From a checkpoint of a small transformer trained on Wikipedia: untied embeddings.
MLP neurons of a small language model. Each row is named by its layer, matrix (up: input weights; down: output weights) and neuron, and shows model dimensions 0-63. Each number is 50 + 12 x the weight over its row's rms, rounded and kept within 0 to 99.
After each neuron's rows, "fires in" lists the words (lower case) most often at its 100 highest values on Wikipedia text that the model never trained on; "fires on" lists the tokens most often at its 100 highest values on Wikipedia text that the model never trained on.

L7.up279:51 58 51 54 24 56 69 40 47 56 59 48 23 28 53 30 76 42 58 42 49 51 44 52 39 50 92 46 39 48 35 43 52 49 39 70 30 42 68 42 29 49 45 62 46 61 58 51 41 57 31 44 43 37 51 66 47 56 56 52 52 45 39 53
L7.down279:44 39 46 72 63 50 30 68 61 40 48 68 56 53 56 40 65 57 46 64 53 49 58 19 57 77 25 39 47 54 54 53 63 57 35 54 52 59 54 25 45 63 35 29 44 37 61 50 48 36 55 50 59 60 69 42 66 45 36 44 56 45 39 52
fires in: "the", "festival", "awards", "cup", "dsm", "award"
fires on: " the", " Festival", " Awards", " Cup", "SM", " Award"

L5.up981:44 38 57 69 43 40 57 68 48 56 51 49 46 52 62 25 58 70 44 60 47 45 52 67 50 42 51 49 38 43 33 66 39 55 25 47 29 40 59 27 23 69 64 77 53 63 48 53 51 47 71 32 53 41 52 47 31 54 33 51 77 33 54 42
L5.down981:53 47 65 58 58 53 50 62 55 84 57 35 54 42 64 55 77 53 58 50 65 40 56 60 55 41 42 61 59 57 66 61 43 24 34 57 44 48 46 48 38 46 69 49 75 43 33 71 33 54 56 57 48 21 66 53 74 27 45 52 51 51 64 37
fires in: "by", "at", "from", "to", "on"
fires on: " by", " at", " from", " to", " on"

L8.up900:62 48 52 43 46 69 45 48 57 46 65 37 42 38 43 38 58 49 61 52 44 51 43 37 44 38 77 37 43 43 77 37 69 41 52 49 45 23 57 61 34 41 63 68 67 53 43 46 43 62 57 35 38 44 67 63 59 70 32 29 44 24 59 54
L8.down900:55 41 37 69 66 44 50 51 43 58 28 56 60 41 51 35 35 43 54 36 53 67 57 74 44 75 50 48 52 56 52 51 61 56 57 48 46 74 57 41 36 54 52 40 60 60 36 51 55 51 33 52 51 45 44 51 64 55 45 56 54 46 61 64
fires in: "and", "that", "until", "which", "it", "as"
fires on: " and", " that", " until", " which"

L7.up153:51 46 65 79 52 38 50 57 72 59 55 57 43 58 37 65 34 27 47 59 47 49 51 70 35 32 50 41 56 43 65 38 37 49 74 37 45 34 50 40 58 82 64 33 57 58 61 59 39 20 55 59 46 70 56 60 52 63 74 33 59 31 48 49
L7.down153:52 34 50 45 27 49 32 27 51 46 54 38 69 57 58 69 43 48 34 46 54 46 38 44 36 47 72 59 55 59 33 57 43 44 44 52 63 69 56 41 50 44 33 52 31 58 48 62 65 64 70 53 47 05 58 54 47 44 45 45 31 68 81 25
fires in: "to", "as"
fires on: " to", " as", " 4"

L6.up1350:53 49 52 41 46 47 71 69 70 38 65 62 24 56 61 67 57 38 27 64 62 67 52 59 30 37 70 43 45 66 69 40 42 69 43 57 54 52 66 29 57 66 50 67 35 55 51 62 51 57 63 62 37 48 40 46 36 64 60 39 50 39 44 47
L6.down1350:67 44 48 40 20 79 77 44 42 40 59 43 30 40 70 64 64 56 40 47 44 70 57 28 30 67 38 53 53 37 50 75 40 62 60 37 41 58 49 41 71 33 42 52 47 60 32 49 65 60 49 40 41 71 41 47 61 41 57 60 57 45 69 44
fires in: "1", "one", "this", "that", "2"
fires on: " 1", " one", " this", " 2", " that"

L6.up554:53 69 38 45 46 62 67 40 64 53 37 35 33 43 45 52 37 38 52 77 51 44 48 56 44 84 46 53 49 50 53 28 52 49 75 63 59 36 46 50 18 48 39 43 42 57 58 68 46 48 56 41 43 48 60 65 47 66 60 43 63 41 47 58
L6.down554:32 40 46 48 77 55 49 73 37 43 62 56 65 60 48 58 23 50 55 70 42 66 60 45 61 60 70 52 36 73 59 45 47 46 53 54 52 56 53 71 76 51 22 51 55 59 51 43 67 50 62 43 51 56 47 55 35 35 51 66 36 52 38 40
fires in: "an"
fires on: " an"

L7.up65:56 46 57 36 41 58 70 48 50 53 49 40 51 24 77 51 52 42 72 47 65 52 45 27 69 72 40 58 61 56 60 59 58 64 45 44 56 53 52 56 58 83 45 64 46 63 52 71 54 48 33 67 33 42 57 47 47 58 59 52 60 24 56 52
L7.down65:34 38 54 73 45 55 53 56 76 36 42 45 52 52 42 62 48 47 43 54 54 57 38 57 57 44 57 76 60 54 43 59 55 53 33 53 73 38 50 51 30 37 57 47 57 49 08 52 57 50 40 67 43 46 39 53 47 55 61 52 73 52 61 51
fires in: "a", "this", "each", "that", "another", "one"
fires on: " a", " this", " each", " that", " another", " one"

L6.up765:42 49 41 46 38 49 62 36 29 53 47 60 24 43 70 47 46 37 41 51 37 41 32 16 46 54 52 47 41 37 69 46 57 67 54 62 37 31 32 42 38 54 50 33 53 24 57 66 82 51 57 36 49 52 54 53 34 63 56 42 48 59 57 43
L6.down765:52 41 55 74 38 47 46 40 45 68 23 36 56 65 46 39 54 51 42 38 39 51 54 34 26 49 62 54 52 66 63 53 51 38 39 43 78 47 62 51 54 63 41 51 48 43 20 66 41 49 50 45 57 37 48 44 62 61 53 45 67 57 62 30
fires in: "an", "for"
fires on: " an", " An", " for"

L5.up1223:41 68 47 49 42 71 49 41 46 65 35 40 28 72 64 72 56 29 38 44 35 40 64 45 57 42 64 46 48 63 43 34 53 44 43 51 60 21 63 33 72 55 40 62 51 64 52 48 57 49 54 36 60 33 47 57 41 58 56 62 62 35 39 38
L5.down1223:29 41 34 51 49 49 53 73 37 62 47 49 53 61 46 51 68 48 41 55 60 34 51 72 38 46 56 57 39 50 41 48 44 41 43 53 40 52 69 53 47 45 44 51 41 32 83 42 45 46 70 59 43 42 31 48 47 62 58 47 67 54 32 49
fires in: "of", "petitiana"
fires on: " of", "iana"

L8.up1225:46 34 42 53 35 63 53 52 71 52 26 58 37 22 52 42 73 34 28 57 67 50 42 53 58 52 68 46 50 60 55 38 50 54 74 13 51 62 69 56 44 49 26 47 53 62 54 52 47 42 47 58 45 23 46 52 39 37 46 63 50 60 36 65
L8.down1225:45 34 50 62 27 41 39 36 48 52 41 49 34 37 47 28 56 48 64 40 47 47 34 50 43 36 38 51 47 67 65 59 47 51 48 64 52 36 34 63 40 01 46 38 35 62 32 44 53 44 64 17 70 59 32 30 41 68 48 31 65 48 42 42
fires in: "an"
fires on: " an"

L8.up192:47 64 86 57 30 52 57 37 65 49 48 51 35 37 59 64 25 29 60 45 13 51 41 40 54 53 46 37 37 68 51 45 60 47 47 64 54 57 46 28 15 61 79 37 56 35 45 50 59 52 51 49 71 80 39 61 19 46 55 46 59 58 50 40
L8.down192:66 41 60 63 39 53 40 50 46 44 45 82 44 64 46 67 62 55 48 35 54 37 59 60 45 41 46 63 61 36 42 43 50 45 49 71 52 49 47 50 64 64 50 40 53 58 05 30 60 60 60 36 48 32 41 37 55 35 55 47 67 28 80 41
fires in: "and", "single", "song"
fires on: " and", " single", " song"

L7.up1280:38 49 53 58 37 70 38 55 34 60 70 56 44 57 32 58 60 35 40 63 42 61 62 57 42 61 43 28 39 35 57 58 54 58 53 30 39 33 50 35 61 69 65 63 59 48 63 60 42 63 47 60 37 32 55 71 28 51 39 34 52 35 42 51
L7.down1280:35 27 50 34 68 54 65 53 54 31 43 54 60 39 54 50 60 57 55 35 42 50 47 68 51 33 46 44 67 63 29 73 34 65 26 46 62 60 51 57 49 40 28 55 45 56 61 50 58 42 22 57 37 66 41 43 88 37 61 58 65 44 30 55
fires in: "as", "it"
fires on: " as", " As", "As", " it"

L6.up756:43 54 66 56 39 63 50 41 73 52 36 40 37 44 58 30 55 32 72 53 38 58 55 54 60 43 62 12 31 53 56 52 67 56 51 33 36 33 69 47 35 58 52 55 57 48 42 43 53 25 66 49 38 56 43 57 29 54 34 36 33 28 40 51
L6.down756:55 46 52 40 60 55 48 47 34 61 64 46 58 38 39 54 53 67 34 47 62 51 80 36 34 43 40 38 67 52 46 41 33 53 57 55 48 49 22 42 48 48 52 48 48 36 31 87 53 62 41 48 48 52 42 46 60 44 73 75 57 55 72 54
fires in: "and", "often", "party", "also", "albums", "3"
fires on: " and", "s", " often", " Party", " also"

L7.up339:55 35 72 38 60 59 74 36 51 52 21 54 57 53 54 46 39 42 28 48 48 50 63 35 58 45 46 44 54 42 44 57 56 49 37 54 59 52 42 38 46 64 48 63 68 69 48 38 57 44 39 47 40 68 33 57 52 62 51 55 69 32 63 32
L7.down339:36 45 31 55 41 62 72 40 69 42 51 49 67 34 48 40 50 52 47 53 56 46 29 21 35 30 66 54 58 43 35 71 54 51 50 49 59 37 36 31 46 35 49 52 49 40 33 55 36 49 53 50 55 52 60 53 30 33 71 37 38 66 59 35
fires in: "his", "s", "of", "the", "in", "its"
fires on: " his", "s", " of", " the", " in", " its"

L5.up890:37 42 55 46 75 64 46 58 58 49 45 57 38 63 64 25 52 25 61 63 44 37 46 45 59 44 35 57 55 46 35 42 60 54 58 23 37 25 55 26 35 42 39 61 58 31 52 58 59 46 64 74 60 27 51 65 27 45 54 50 64 61 30 44
L5.down890:33 54 80 41 49 51 27 48 55 60 34 52 59 62 43 40 32 28 32 54 51 36 37 46 56 43 52 68 64 34 50 45 68 45 70 44 46 46 64 67 47 46 38 57 37 34 54 48 59 51 58 62 57 50 63 53 63 40 65 52 82 40 51 13
fires in: "at", "al", "of", "la", "for"
fires on: " Al", " at", " La", " of", " for"

L5.up299:48 54 64 66 34 71 51 31 35 53 67 25 52 58 71 62 55 32 56 47 52 61 43 45 41 50 78 49 74 51 44 54 69 61 42 66 40 56 67 60 37 59 51 49 63 49 56 62 42 76 65 51 42 44 37 57 37 58 68 34 69 18 44 52
L5.down299:41 57 67 25 54 41 68 58 72 51 57 49 34 58 71 32 43 65 44 38 73 67 61 46 54 62 56 29 55 53 39 37 17 63 56 52 56 57 35 44 65 45 38 23 41 53 49 53 68 49 27 31 35 60 52 37 56 49 58 50 40 40 67 48
fires in: "1", "first", "1st", "15"
fires on: " 1", " first"

L7.up846:48 39 82 79 46 51 61 37 67 25 33 57 40 57 71 46 37 64 82 27 41 58 58 43 41 52 41 41 48 32 43 61 48 42 39 44 53 34 42 49 62 52 42 63 47 82 48 59 70 36 65 62 37 50 48 46 43 56 44 31 44 53 53 44
L7.down846:45 51 42 73 47 59 49 28 23 54 50 56 43 37 47 55 60 58 41 22 40 49 59 30 33 56 53 35 48 50 38 57 59 64 51 45 72 55 59 52 59 51 41 58 42 46 52 45 38 34 45 64 61 39 45 47 37 71 56 40 49 44 63 55
fires in: "and", "in", "to", "the", "other"
fires on: " and", " in", " to", " the", " other"

L6.up811:32 35 62 73 29 44 56 41 75 43 57 53 41 28 51 48 46 52 39 44 46 55 54 50 45 50 61 43 50 59 46 47 59 56 64 48 26 35 76 47 48 70 70 48 57 67 63 60 55 59 32 48 50 58 30 48 40 59 78 58 40 44 56 50
L6.down811:27 37 21 55 50 51 49 56 31 51 62 33 58 51 49 53 55 47 37 53 52 46 48 41 39 45 55 36 63 52 69 41 46 54 60 56 64 55 42 18 40 45 62 52 46 47 33 83 61 50 27 63 43 25 60 30 62 44 53 48 44 39 47 48
fires in: "of", "s", "top", "singles"
fires on: " of", "s", " Top", " Singles"

L7.up473:52 27 43 54 49 64 37 51 48 50 74 49 59 18 41 36 68 31 51 59 27 42 60 48 41 48 60 61 54 52 69 47 38 79 60 33 40 47 41 35 37 73 61 52 34 66 65 51 68 42 59 45 67 49 43 58 47 49 82 30 49 55 23 55
L7.down473:50 55 48 59 55 36 44 34 60 43 43 43 59 78 53 42 47 53 54 51 63 42 49 52 28 40 46 62 46 42 59 45 58 35 41 50 44 55 50 75 61 39 59 59 35 60 51 50 52 49 51 67 68 27 50 47 47 30 62 70 40 53 54 40
fires in: "to", "as", "named", "appointed"
fires on: " to", " as", " named", " appointed"

L8.up45:54 60 63 67 41 72 47 50 39 49 23 61 40 58 55 58 36 55 50 37 48 54 44 61 64 49 47 54 36 59 28 32 47 38 77 42 23 56 64 41 43 48 52 47 44 43 38 71 52 55 52 34 61 46 42 57 36 46 45 51 52 56 28 31
L8.down45:45 62 57 53 42 56 53 46 50 75 46 58 51 70 45 63 47 40 43 42 59 21 53 71 56 55 46 71 41 62 32 47 68 39 52 36 49 42 48 49 63 49 32 50 63 66 43 64 66 44 66 39 57 44 65 48 56 25 47 51 45 72 40 47
fires in: "the", "s", "team", "an"
fires on: " the", "s", " team", " an"

L6.up600:52 77 61 48 50 37 64 18 43 48 38 63 41 47 52 31 59 44 37 69 55 28 56 44 48 41 56 40 48 41 43 35 57 31 51 43 47 34 57 33 33 62 70 70 49 61 55 63 42 74 58 30 67 56 51 39 33 69 52 38 58 39 36 45
L6.down600:45 51 56 44 41 53 67 38 59 82 51 27 60 60 66 55 47 47 37 60 41 51 39 51 36 40 27 47 34 39 27 44 61 21 44 41 71 38 53 47 63 42 38 41 55 44 86 59 63 54 67 38 69 56 75 35 35 47 48 43 62 45 48 54
fires in: "and", "in"
fires on: " and", " in", "In"

L8.up1100:45 38 47 29 42 51 52 60 47 60 48 65 51 34 46 50 67 43 57 29 43 70 51 51 46 71 28 73 56 35 66 32 52 52 41 34 46 68 50 70 54 60 38 47 52 50 58 31 53 35 46 66 47 31 30 42 49 74 44 58 44 49 61 50
L8.down1100:92 58 23 41 48 45 51 46 50 55 49 29 33 71 67 47 61 59 44 47 47 66 43 50 43 43 54 56 56 58 37 50 28 46 62 64 25 34 34 85 58 61 38 61 41 47 34 75 45 46 57 40 59 52 72 63 55 38 70 62 52 44 63 56
fires in: "no", "if", "noddy", "200", "a", "give"
fires on: " No", " if", " a", " 200", "No", " give"

L8.up103:49 33 56 52 53 58 49 47 58 43 61 50 43 43 54 63 32 44 58 53 79 46 52 51 67 38 56 56 44 49 37 23 49 60 49 49 41 39 65 34 41 59 36 46 43 60 52 61 69 48 48 45 64 32 46 48 54 59 60 54 35 39 52 51
L8.down103:72 66 76 56 58 54 66 41 46 61 57 50 51 43 41 32 67 65 41 49 49 46 67 45 54 37 56 49 61 34 47 62 41 41 41 43 49 27 78 58 60 39 52 37 60 68 60 46 47 69 86 40 32 33 66 55 48 44 59 59 55 67 18 48
fires in: "1", "2", "1st", "an"
fires on: " 1", " 2", " D", " (2", " an"

L5.up761:50 51 64 55 31 71 66 59 80 50 47 63 34 58 56 43 32 32 42 58 21 60 65 42 48 54 63 46 47 43 69 73 40 58 52 52 42 52 47 39 48 53 64 37 60 25 59 63 63 62 55 57 41 43 41 71 33 52 46 37 50 37 52 56
L5.down761:30 52 52 39 57 38 50 48 65 43 66 55 53 67 43 56 46 47 67 65 69 50 48 43 37 42 31 47 45 47 52 64 56 51 75 54 49 52 50 60 61 53 44 49 62 38 63 29 60 53 38 58 25 53 38 56 51 32 49 51 49 38 59 50
fires in: "one", "to", "t", "1"
fires on: " one", "t", " to", "to", "no", "No"

L7.up1413:52 45 48 49 34 67 49 51 34 36 43 69 56 51 78 41 40 63 39 42 54 35 63 43 55 53 62 52 54 38 48 29 51 74 53 39 49 54 52 52 43 44 51 49 35 56 42 57 68 63 57 46 34 39 41 50 59 64 42 46 38 52 49 30
L7.down1413:20 49 48 57 59 55 56 26 51 56 41 64 60 40 46 64 45 34 63 45 46 48 47 45 29 56 84 55 40 28 58 35 43 51 29 46 44 41 68 73 42 59 55 46 19 45 51 48 53 47 62 55 50 55 62 30 63 46 48 52 52 55 60 61
fires in: "the", "new", "western", "eastern", "called"
fires on: " the", " New", " Eastern", " called", " Western"

L6.up594:45 44 77 45 58 40 59 55 46 36 68 83 47 43 56 67 39 21 39 56 40 48 42 41 48 56 54 60 52 48 70 42 54 53 59 36 34 57 42 31 55 66 44 54 46 59 49 68 46 44 39 45 59 26 58 53 18 63 52 33 45 33 42 40
L6.down594:62 45 41 35 41 57 57 51 51 73 47 33 47 64 59 35 56 63 61 55 36 50 69 38 31 36 72 54 56 35 61 57 43 62 53 46 37 47 50 51 49 55 48 21 31 51 31 54 46 44 37 63 40 45 57 58 65 46 52 40 51 74 66 61
fires in: "one", "two"
fires on: " one", " two", " One"

L7.up178:39 57 40 47 29 58 51 45 41 50 31 67 52 62 69 40 50 44 45 71 58 61 48 42 56 48 61 54 38 36 40 20 41 58 58 29 51 59 48 35 47 56 37 54 65 49 55 52 73 61 50 55 34 41 37 38 32 65 71 57 55 38 56 29
L7.down178:38 42 66 64 47 83 59 49 52 58 50 33 43 46 44 33 42 58 50 66 62 49 48 38 57 52 45 54 34 57 51 59 38 29 46 60 67 56 60 41 60 64 50 45 52 41 28 36 45 41 51 49 28 33 41 68 46 40 36 25 48 71 49 55
fires in: "an", "to", "not"
fires on: " an", " to", " not"

L5.up475:54 49 40 35 51 38 63 70 72 52 58 33 36 38 53 23 22 43 37 34 42 54 68 49 76 33 68 57 61 48 30 64 42 51 75 56 29 49 48 40 54 50 56 48 54 50 52 59 64 52 55 73 36 33 62 43 32 65 53 39 49 52 49 58
L5.down475:47 41 72 51 55 67 38 47 45 42 59 44 57 69 48 41 52 60 62 53 55 36 30 54 39 47 46 27 42 43 41 40 58 46 58 47 43 53 48 45 30 62 43 49 60 44 60 53 64 32 32 39 45 50 50 60 52 81 52 65 65 37 46 59
fires in: "and", "or"
fires on: " and", " or", "or"

L6.up1015:57 32 52 44 48 48 46 40 57 55 51 63 46 55 66 55 31 48 41 57 50 50 60 45 48 35 65 53 43 52 46 56 55 49 37 46 24 64 60 50 49 50 47 36 57 56 47 57 49 56 57 58 19 49 45 45 43 54 54 43 41 42 42 35
L6.down1015:41 56 44 52 60 61 47 61 56 39 61 46 51 56 61 25 57 64 46 46 47 69 32 54 62 31 63 70 59 54 38 57 44 54 45 57 50 45 44 42 49 65 67 35 50 49 19 48 60 61 45 54 54 60 50 69 32 65 63 74 71 71 64 45
fires in: "each", "any", "or", "one", "only", "an"
fires on: " any", " each", " or", " one", " only", " an"

L8.up687:47 40 54 41 30 57 48 47 31 53 45 31 34 40 53 40 30 36 53 48 53 55 52 22 47 60 59 63 28 84 70 49 69 29 60 27 32 40 54 34 69 67 54 57 41 36 58 77 54 47 45 56 35 56 49 45 64 53 51 40 75 56 46 46
L8.down687:60 47 77 38 32 67 56 65 45 48 27 55 56 66 36 39 53 49 51 40 52 20 58 65 39 49 52 42 33 61 27 38 47 31 41 41 54 65 47 57 41 36 38 34 60 38 37 51 57 69 59 20 51 36 52 59 64 43 46 49 50 37 61 41
fires in: "an", "1"
fires on: " an", " 1"

L5.up135:55 54 73 63 46 40 58 66 63 44 48 54 61 62 56 57 50 24 43 50 52 35 60 50 43 58 51 61 24 53 38 63 62 61 38 58 56 24 59 47 55 54 44 39 58 56 62 74 49 34 69 41 51 54 42 51 60 56 37 42 71 49 26 55
L5.down135:30 47 32 26 36 41 51 57 47 56 46 56 52 56 44 54 62 65 53 49 43 54 53 58 54 44 42 77 27 51 63 59 54 30 50 69 74 35 39 50 63 67 36 56 64 50 80 67 41 53 63 64 71 36 66 53 60 31 31 74 44 53 59 43
fires in: "goodyear", "by", "code", "in", "representatives"
fires on: "year", " by", " code", " in", "AL", " representatives"

L6.up966:62 43 44 50 32 64 77 57 40 39 47 51 48 56 44 45 33 28 56 60 55 37 53 64 48 33 46 50 54 42 33 55 64 41 64 57 30 51 51 54 42 35 50 63 53 63 44 66 60 28 42 50 45 48 68 51 31 43 60 43 57 43 46 65
L6.down966:39 57 75 45 35 32 28 46 55 68 62 52 41 44 78 66 59 72 47 45 58 47 55 39 68 37 62 49 60 38 48 57 36 66 57 42 38 51 51 59 34 56 46 48 38 54 31 30 32 77 46 47 58 67 27 53 64 40 53 48 53 48 50 42
fires in: "l", "a", "year", "and", "j"
fires on: " L", " a", "year", " J", " and"

L6.up348:42 54 71 49 38 71 69 44 65 54 28 57 36 39 64 86 50 33 64 61 37 49 72 64 42 66 64 53 47 59 40 48 69 59 59 58 53 38 45 43 31 50 27 40 37 36 63 71 38 57 34 71 35 49 48 50 56 54 46 44 59 43 51 46
L6.down348:58 45 43 49 60 56 45 53 53 53 50 51 48 36 39 43 62 54 45 47 43 64 59 56 52 42 50 41 51 44 49 41 16 52 53 41 39 52 55 65 66 47 44 67 52 59 37 65 52 68 49 34 80 55 24 60 55 49 67 53 69 48 38 70
fires in: "that", "0", "i", "s", "guelb"
fires on: " that", " 0", " S", "n", " i", "b"

L6.up677:52 58 63 51 46 48 50 45 50 42 50 61 44 62 55 45 55 50 42 63 34 58 40 42 28 53 50 42 64 58 53 35 80 70 46 44 53 42 55 45 43 45 57 58 47 63 60 51 58 37 54 54 77 61 56 56 35 47 60 35 53 26 60 28
L6.down677:60 37 45 45 75 49 42 47 37 57 42 63 58 67 37 37 74 41 55 59 46 37 56 55 28 53 52 35 51 59 65 37 68 46 38 46 41 50 34 32 39 41 50 50 49 42 56 49 40 37 56 69 54 52 38 43 50 72 53 50 40 33 33 30
fires in: "of", "in", "during"
fires on: " of", " in", " during"

L7.up294:34 45 40 53 43 60 43 56 34 46 50 58 21 27 58 39 45 56 45 69 51 52 63 28 50 34 72 60 76 47 58 41 43 67 49 49 61 56 60 49 73 78 39 64 43 41 60 40 45 24 52 50 57 18 55 60 48 53 50 34 47 58 46 38
L7.down294:65 45 25 43 43 71 65 52 62 42 37 53 36 46 62 49 52 46 27 41 39 43 45 72 47 46 57 46 62 52 53 40 47 38 40 45 46 61 38 54 33 71 29 38 42 58 61 63 36 35 58 32 57 60 56 52 38 51 59 56 60 60 38 47
fires in: "the", "in", "a"
fires on: " the", " in", " a"

L5.up1524:43 48 50 66 32 54 49 61 49 59 71 52 49 52 56 28 30 31 57 62 27 55 51 42 63 42 59 47 47 51 55 32 59 70 64 63 32 40 39 43 54 43 41 50 67 34 61 66 41 58 45 48 46 41 73 66 63 69 45 24 56 49 57 40
L5.down1524:40 45 62 37 41 66 66 31 62 49 44 50 46 65 31 38 49 46 53 52 35 53 31 54 48 66 73 73 46 49 45 57 32 59 47 32 40 70 57 63 43 58 71 43 42 54 31 40 68 39 46 56 53 56 50 32 56 56 52 47 44 52 33 43
fires in: "one", "is", "are", "while", "as"
fires on: " one", " is", " are", " while", " as"

L5.up793:54 64 61 40 71 69 39 36 52 52 51 53 55 64 61 35 39 43 54 49 34 39 46 46 43 61 58 46 60 36 57 56 58 59 58 32 34 61 69 38 36 58 65 61 55 41 44 44 58 49 45 42 30 48 58 49 42 79 61 37 62 35 50 58
L5.down793:75 51 41 56 58 50 65 53 50 54 27 27 51 47 44 66 32 24 63 28 36 40 36 51 32 53 33 56 57 56 35 45 30 46 46 81 38 42 46 42 71 43 47 61 39 67 44 73 50 41 45 60 50 37 40 52 44 23 55 55 54 42 82 51
fires in: "to", "had", "by"
fires on: " to", " had", " by", "er"

L6.up296:22 49 93 63 18 53 34 53 62 27 57 46 44 51 59 44 34 46 39 60 55 46 73 41 54 44 62 63 52 47 35 62 53 65 63 56 50 42 38 40 48 43 50 25 36 59 62 64 62 46 55 62 43 50 34 52 49 57 52 57 53 52 48 33
L6.down296:67 79 42 56 64 58 38 40 46 45 33 39 58 46 55 72 57 45 72 37 25 67 27 45 46 53 43 61 27 37 57 41 33 50 52 47 41 48 48 50 52 52 44 78 74 36 31 44 43 46 63 59 46 32 41 77 43 46 72 67 52 63 21 44
fires in: "of", "and", "the", "two"
fires on: " of", " and", " the", " two"

L7.up349:45 54 42 47 39 73 62 62 40 48 31 43 33 36 60 63 47 27 34 34 44 42 64 57 67 46 59 48 43 67 45 26 61 62 51 44 50 69 42 71 39 64 75 60 51 44 38 52 56 53 37 50 44 48 47 76 38 77 52 44 32 54 53 40
L7.down349:33 53 91 74 52 34 46 55 51 63 46 49 68 67 36 36 41 54 51 50 54 47 44 64 36 61 45 50 52 45 52 84 47 47 44 59 65 47 51 40 52 51 40 56 53 49 39 60 59 55 46 50 83 54 66 37 49 30 47 41 53 29 55 21
fires in: "of", "some", "among", "has"
fires on: " of", " some", " has", " among"

L8.up1458:58 59 53 58 44 68 48 66 51 43 47 34 51 51 58 38 52 28 62 50 37 46 52 47 39 31 50 54 42 64 71 46 63 41 62 37 46 46 49 36 71 67 37 49 47 42 50 51 60 33 42 54 22 54 68 45 51 70 57 42 49 59 54 43
L8.down1458:56 45 35 41 45 49 61 32 53 31 56 37 61 58 64 24 50 69 33 36 46 57 54 45 59 32 50 51 57 41 39 58 68 39 71 44 48 51 49 45 45 46 44 36 47 37 35 61 52 62 42 36 62 39 46 40 51 61 51 79 54 62 56 40
fires in: "an"
fires on: " an"